python train.py --bias="all" --parallel_block=false --init="normal" --init_std_qkv=0.0226 --optimizer="muon_variant" --lr_mult_o=1.6 --lr_head=0.00636 --warmup_steps=200 --final_lr_fraction=0.1 --batch_tokens=[65536, 131072, 196608] --max_steps=6624
MLP neurons of a small language model. Each row is named by its layer, matrix (up: input weights; down: output weights) and neuron, and shows model dimensions 32-159. Each number is 500 + 50 x the weight over its row's rms, rounded and kept within 0 to 999. Numbers have three digits each.
Before each neuron's rows, "fires on" lists the tokens most often at its 100 highest values on Wikipedia text that the model never trained on. A number after a token or word is its count.

fires on: "or" 21, "im" 10, "it" 8, "ar" 6, " –" 6
L13.up239:525457505481476516508455451559494471505440444474571380508413507480530536497436610511578462471431590467556397563482494484516506541532517444542479494420450500494515568517523400516463461452570495477461453469596573453524431557543471558510415430490465502501480574496469521531560490310441553494647554476521488453483514547489514606504469403492420492537462462447423561495562545530540506491476
L13.down239:546526451514553553454638414510435476453495441540543573427506498494359525488434525465497387567470501533482499529447414426522453504493524462519460453432518456413544519522469548548476488508488471502537553478677451590431536539522551487493496497541518529537487573523439513450445484510573438535437529550405483575488537530541402434565511473512587471486457515490508604432472540517457493584551

fires on: "est" 19, "-" 19, "p" 8, "ly" 5
L4.up1033:464477488414500468564518503447502558512484541446414531459548510475465472487507592598550409459500543443594517510466557507536577499564556576575467533481530454508523493477428566504599472602461502493470607515507538564600453501496487454572562456428435465557354516555595523502507508552468582510367483523528478404355553555485627495540418520509541528495573467534442457522515509469478467457474
L4.down1033:477578466479482527535513528522528491502510580526469400527569530480457594537490504483530580426510447470461510488485476494446542460522464475496532452593559520463496477500573478520544484519464516525472514445499505533436498501412567593503523442458444466522615504469529466561434510489381428440423387448506498441516464543504514526458436571434393475535440410510551495581501493548519562497594

fires on: "1" 30, "2" 25, "6" 12, "3" 7
L4.up481:507448540495499525526432534465530566499580500540567482433469542516444506484512477510507518499566488509508413514499523480478475514595476563452453553521442569407497388488519407462412626514564483496488512446492580499573535537539588494488482517472482525508438462553579672464483497472386455509565550542471455546462543551585557496533623472533450616476568510509474520511536475523509516548550
L4.down481:499441517389465528502432511454562478509423543490475498410525390504463399546378496498548508543486502508483598447516540414454481545509563474503547505463521518482526505553524523539505470512510445651531476594479557506467456490480499560484497514481499507537405459519462488538531577560505508464552556531545478554352491479431538472507574496473444403463596478437540591580570390524489558517438

fires on: " B" 85, " b" 8, "B" 4
L15.up146:518518546527541531506568485595563592527523505507478488486474473582496456486526541497548534576529500530505459481579354545438532479591482472519476427501478524526473587453523493447539448429536526499439535506557489482481473505461540512537525437458517436490501511470519677527485554520516526445476471545605419445463557504528515496418515441508558525525499534493509505521507468495509442435475
L15.down146:487522543580558468512661502576488614586451497479459550523562495555545505450497496476588579525501532499390507432583382497436512454582520447508508422578472566523463508508511475470515481438396516509499543587477494452408523498456521439484470478456373510477484470435484539472473505448459629480448446529501442493456554631489446458463434524545479541560543498539485392469479500377480496487517

fires on: "2" 52, "0" 29
L15.up982:529551465468514469483514544528511581586434487441490519428490476407461511558463574500419471525495482606547519495472473438546502465479474490490592464403484494465436445499507549442524422443447545575529463509587497475489503479500500465541669507491478480540547544526465629506505476533613493569526487498478547480540476477486490458559541424542440494519502514459528492569504504497525384402534
L15.down982:504500502516542501477440525514495506510551503459472596500484447499491473518515473425469470418505441502457508506531524513509515478492515548455589580406493547440550460475462470459515504484449485561617550501565480444585495569533560567524432500624484532519511562489524434520550403545603460445471578518413532539452493491471578503490472557457500485543436505512506466562547521373438466506454

fires on: " b" 90, "b" 5
L13.up297:513515557569474494501577493524495541558556499478489506500545477646525443535500442510508499535463503449480525485459489501539537511463562373490432480554453501459496534495559449452496534489482448492554491623488438476549518509543482493512470441464484397483483457458459637530432490496497573427481498510494563454502536526362460525407529500558528528527471479504485529475513575448473427490473
L13.down297:461555448512591458536627472526423623604468527501467498475518580481506416531466505481583510501439507563540470456518445441446554457483605488546514555580478544421548622476523536500429443442499514455540525585573545441485612422505466420505466463467435514465462450482456531444395474440481516533456525506471469518526491520551512430475487614566504555506546507508520461476601508424539520553479

fires on: " to" 26, " and" 17, "," 6, " then" 4, "on" 4
L15.up1022:548487493412512394546469413469454581401504448471501478503529531545437526411539619494442491581490549479458419435460510555482464477470504523516587489480529483480518492581502479460494498550454522508537526475434491474522483543505577475483545574491427550543479514456449509583577489500491477514540388466515385527432611519579503521628512505493423529465417519462538559419514555431482390510487
L15.down1022:514467506424529472495490557484585546399505508569510523468427443526548588471402548493531520532472460521513412457441575541548477445467478512551504487476456517561493444500540526507547474515512571605578557500408505548477546530499573388504454420511470549457539509457490494541455493426485566487474418461472348525418552540515475548542517484531456426477543482492523508565464531508422365515592

fires on: "2" 31, "1" 24, "3" 13, "0" 8, "9" 5, "5" 5
L18.up1070:484523555556486369427550486501578494498513521402551542454500489579410554543466485495482480589494478505548520507550536538532494534500414454475604484521429449542481419581450442526533498608497489441523487436632447542500498498512455483421515485513534475448582600539582473482568405536524455493568525488481544449452450433479504507434628504529586469516578575496590434447518522453433391531491
L18.down1070:604519492555470574527437561518420520496491570607487465517522484447575370489475527500570476394471470527489471424495562523466504431527504523484486494429568579405570593502484537498542565481488421475490559589486569411505475522538468479451468502512481536547358454470499468403514573411475509511474491520508471538466577481501490463463444452523473485384488407500507519524556436534556529581519

fires on: "1" 20, "3" 12, "0" 11, "7" 8, " |" 8
L4.up318:535538470503590522464479501421493354528535509674512464350488572486477524455436470527514388385581424506557482436529509476539463528468430485524523461444550462470471478540466533498469547548483563402564488551563541379565484419480461507500463354525534489500653519537459512446419440490504474483526508496475482490541487579519524461376474492514470533489482541497533494454571480454478520563503
L4.down318:500493587400528513430490508528449524452613399454467634519604576562537561538503454514486550627444469535397500569480516418525440574493467450525472389509415485433559453471590506483440565520546566456502521584548536448512471541498576469547469482492486484520437492517493463496467467511507467523467468547490478492586449537565501469441511426468428537514552454463464473405545634603471430558499

fires on: " in" 28, "as" 17, "g" 7, " S" 4, "os" 4
L15.up512:544448552562466427493533551454523475485473484513518489493422542554483513531421498528467511539532516620616476507522516545552469500560522501580438559443450495490422458487556425407448484540548527542500475548497462439453477544513482521491434495477447416475520513513594506553483486531618477490596437551483404449544421552489510627457462371450440491583475541445489522530495426421523581522420
L15.down512:525513542568528492463405412500421433463444415480573526522511495472501469433514584438521431577494499472461509493505463589489512478438501517454491441460445536512458461500519496538527504401480432509578419484414465465506588417606437523418406453563492515487516385475476501429502572532576518563479541482422470499552544524484490496535500471528451482451534501489514453569485428442546438472466

fires on: "2" 29, "1" 22, "5" 9, "0" 9, "o" 6
L15.up521:482494453527465533520480561495538522472462497551466444481562465457504471425458419555484530410385491508535453419448608520514441455574412517449555483543492445497522544521465495464516601454514503456423553478477545516495492647512457416569498578451403475504565547451535525485514433602560499507427489520497526514466411498567503526455577498391590454482553570513489456560473515516427500537499
L15.down521:515507462436585484491497564541441498584506500471460458550636476466515497629508470494557509554478486583414427489508428476535506480471375480421546536442504498440524604477568570497491599501389615476499482502542476525379454445467565465472433476586478522520521565592523432429579510440526502514497482489419478455497388548500502508447524561509592485531527487561601518508549542548429474583489

fires on: "\n" 36, " B" 10, "-" 6, "u" 6, " H" 4
L15.up271:397497601488498584500477504511564348510542548525467520424555451473557431424538468493541460605465630458481491492502554561447544489528514406517464509606533480555526580545499509449415476480424560453442538411531476550524535527457534480523521469525497427416571514517493467489611445487629485620508544556504536480503458566475463403532424391499577427583484446488527486564480543408550434547473
L15.down271:600494461432555528404505507611438449489508506448568521597554538498431466432469552511536490505585498540553537511536444422517521570468483523516494543391508455510523553446531491512512481524477551495373474510594483461532496506487519507461518517468639568423460442532474538449503491477507456558650536438496504503485530457482508481452480416447560551522509430476441483561533575517482479438469

fires on: "3" 38, "4" 28, "5" 15, "6" 9, "2" 6
L4.up815:479490562560524515454462512512541512467585517506471539442520405464410456486533468430488512504506536438439510474426460429461502437495430414473519573557544524409518496538562407577502545559504498573547532389552474558479430548484476573548444578445463551493484561509566560512473540532340454473513639488471565546422409357586445511466564516492421511433585541554498470509450480521564462526459
L4.down815:545521498455458522455424525480468522568491504622441534482416427461523503589494465488491502495538462496500559501560508491547521464450586472501506489428515505435517509561533549559531472515543530586470464610532498569515479477462478559485486528467453434552454485499504516583508519482464538557481555444488519470414509461487473483469474486464477480419506482644475504569469399457531455512369

fires on: "2" 34, "1" 27, " v" 15, " " 6, "3" 5
L4.up867:456450482510609489549498527460551441409565469534540406495488513511480511465504451500497418501526503539437455465526436469495457478407455387406551460503525535619589464477535422578431541612421482554472469491562507448532438537464562541478427570612488530481484513500551564453497480463499440506569533454581613476496505405588570479561517564503480550608530578540503537425534468559551471527494
L4.down867:583460512460489596490381478517604619559474549568580467515496454416444550565534579472517550478398515447484484574517529531528483514468454509496587466543508617532592529463454560430520465421557577466486470552538474467470514465468526501429524431453457448539584472414475467574515457569517539519547525512446416540430484562501387501432517463446437437412506506517568487560477507453541513504416

fires on: "1" 27, "2" 18, "5" 13, "0" 13, "4" 9, "7" 8
L4.up852:563498473564391492405569541438407464512481495523367365536448530556558517514454514534447495498629532526579471374527568454472487498457593444487413442451482455497596571497481474513555505488546496477488549458549564519630496483462453445484475432464479519505514494542477546447517546464506554489481406522565493472418457456496454513518535490506526495582447536542567508591493433537466420410493
L4.down852:531502473550601536495519513493450499524507513453476532549522476560567458556546511548489530521417482496568444545503466514576597571516525568534501441449387487537607495612495531482566477512491554409523520474429499523586521452459494457483490481536511409528499577459391486501481392524483528460478348563486391538548452535522525503498447443495519503555465418399502391487458481527474505502502

fires on: "," 31, "in" 9, " to" 6, " in" 5
L15.up776:428506511501444395408474517477444485461562514610516449485480530466465446457528470497514454463562500495525427462487458502529474462452527558416452405525438509451457485516440416565457567524538559485504488493475477570613446476488545506440536406538476531536448496458436466505445465450621522433571443526458499493456472554575450344520531492527448502536421542438412456503489443522516451500428
L15.down776:525531529469549499548467466479598512475498515475487465487504466449514588585530538511457467401491561509584497462473559533521493382452487490394498503496434528467506519463470453483474535508505435499565509526447551611521523513460449547505481513452532520480546551464497481431525509427420506483456489525469486489593473552435492581564595523550529454536416568518517540434509506477462407534544

fires on: " |" 29, ")," 10, "," 10, "ah" 9, "ad" 8, "ud" 4
L4.up1394:490562528544538472451500482526480495495579496506529519502542460518475436500511508445486440383488419567482544493589509538500537458437488515367432480518505531513493592482495414518464448504610563505529627558563517480577571476582478576477495456501487479483538495447547514564533485405412405592507434485545587466579482477461457514420504467589579519454466605496506476488452564553429480513538
L4.down1394:542490382530446597404489429474470520489494471485411506505525514568464475477453434662564515482467496498426555541523425490461417472443410526508539425573469563578447527550519484451493476489505442493466472487506554488448583483491555410413521451513522474499446527487494579488514516526514494461522525478537417548572510558567504607526451505511488480374480507466538412565581562511468597484525

fires on: " " 65, "\n" 30
L15.up9:491494515480511539608506459570488543462505472468581461514440368474479476466569559475411474493533489435476477472489500471452499483502454374440483547508501443543399597477592562440491432436373583300456471470453596437503462543488519477459548477526522487541441564413454549538535533557544489510429485519541500494524497438555517526594444534477476462429495521511500424556442475473513418436443
L15.down9:470509435573583575521511480539537566461424475455516533517491391471498442493601528475435501516509515549477478545452464426511480478489475513401535485507427474520445596467508560498518416512390539427447522411453454471476491465511527453526379581459495517543463472506478523515417496449509562469465514458568447465557482535583546438498477497542452445463466471493467485528460530492489419447564

fires on: " |" 44, "ad" 12, "ational" 8, "ated" 7, " present" 4, "’" 4
L4.up1263:494499493585402562522503538504490456548559458534519530545527503460448543510458398493449525522560522473539459489597600568544494559502555509388432506434426506493584492515415416622434435587584566447510481555661508505506564488535521529540491497507432495454431545447541495554485446426519493551470486518492418474462514480413545418491468489476506460535467415560408539463499478558537434485497
L4.down1263:545505510512469563471444477446490434534510465468502405541500467574471573509460513527448461432513555512462456549515541539552399481544405468450469502499513509545492576518452465571439484537513441476487442412468433497488562468491522478447538471459562498455489522494544421584506524502456495525567515521513456503509512562491467481449543496628492512478435511482515455532524526484490499405533

fires on: " (" 21, "-" 11, " p" 11, " st" 11, "\n" 6, " " 5
L18.up592:446422499461437445554451545414406538510439516498551483363478406558506413482583488512539459515555559540479552486438428467567464371522544522526420578466542494435566546413457572494459442510518461524361461372509513545507502522526511487554538577560515496513589448555511403521541546575628545534403528423502551509476565583495564492404450465441457442520407450602536527502450458422530471511494
L18.down592:481441418471452481527488500525457486463515490491510524458516565471431465471453476428480559424543576495560566502509421410550577554414516416487487495530519527556582490496505493565411534532552430442503467512495513438538516493538499501440486491537527526583444486475458574576532537471512520571575516554491562503425470475389479414391505499517583487499477485523514621521522448533569476540560

fires on: "\n" 51, " M" 41
L18.up883:584462419474490463523441362578587505407550472507550512465523453458482499501525564406499572534562485478459465527403516541486449429563546461443425462411398511480515524511504465510466486455548537467451413494482501546512514541517549519460590629636536536589435475531458562452521506593446473538515548446473465432592521402562435506550473418443621413498464434435492486496550476590489521508490
L18.down883:525516458481493562502479536404432481507458467450542481526476545492465521564541434577422435511490509542519538643477499501460513461585466498515461505439470428553507540481477515387455563569467535470407450487476447506464558565407421453448523559565505531524436508506428451450457499469444502446470479450464506528582466482468469500498521516489451442553519478482441498510551556535549392439596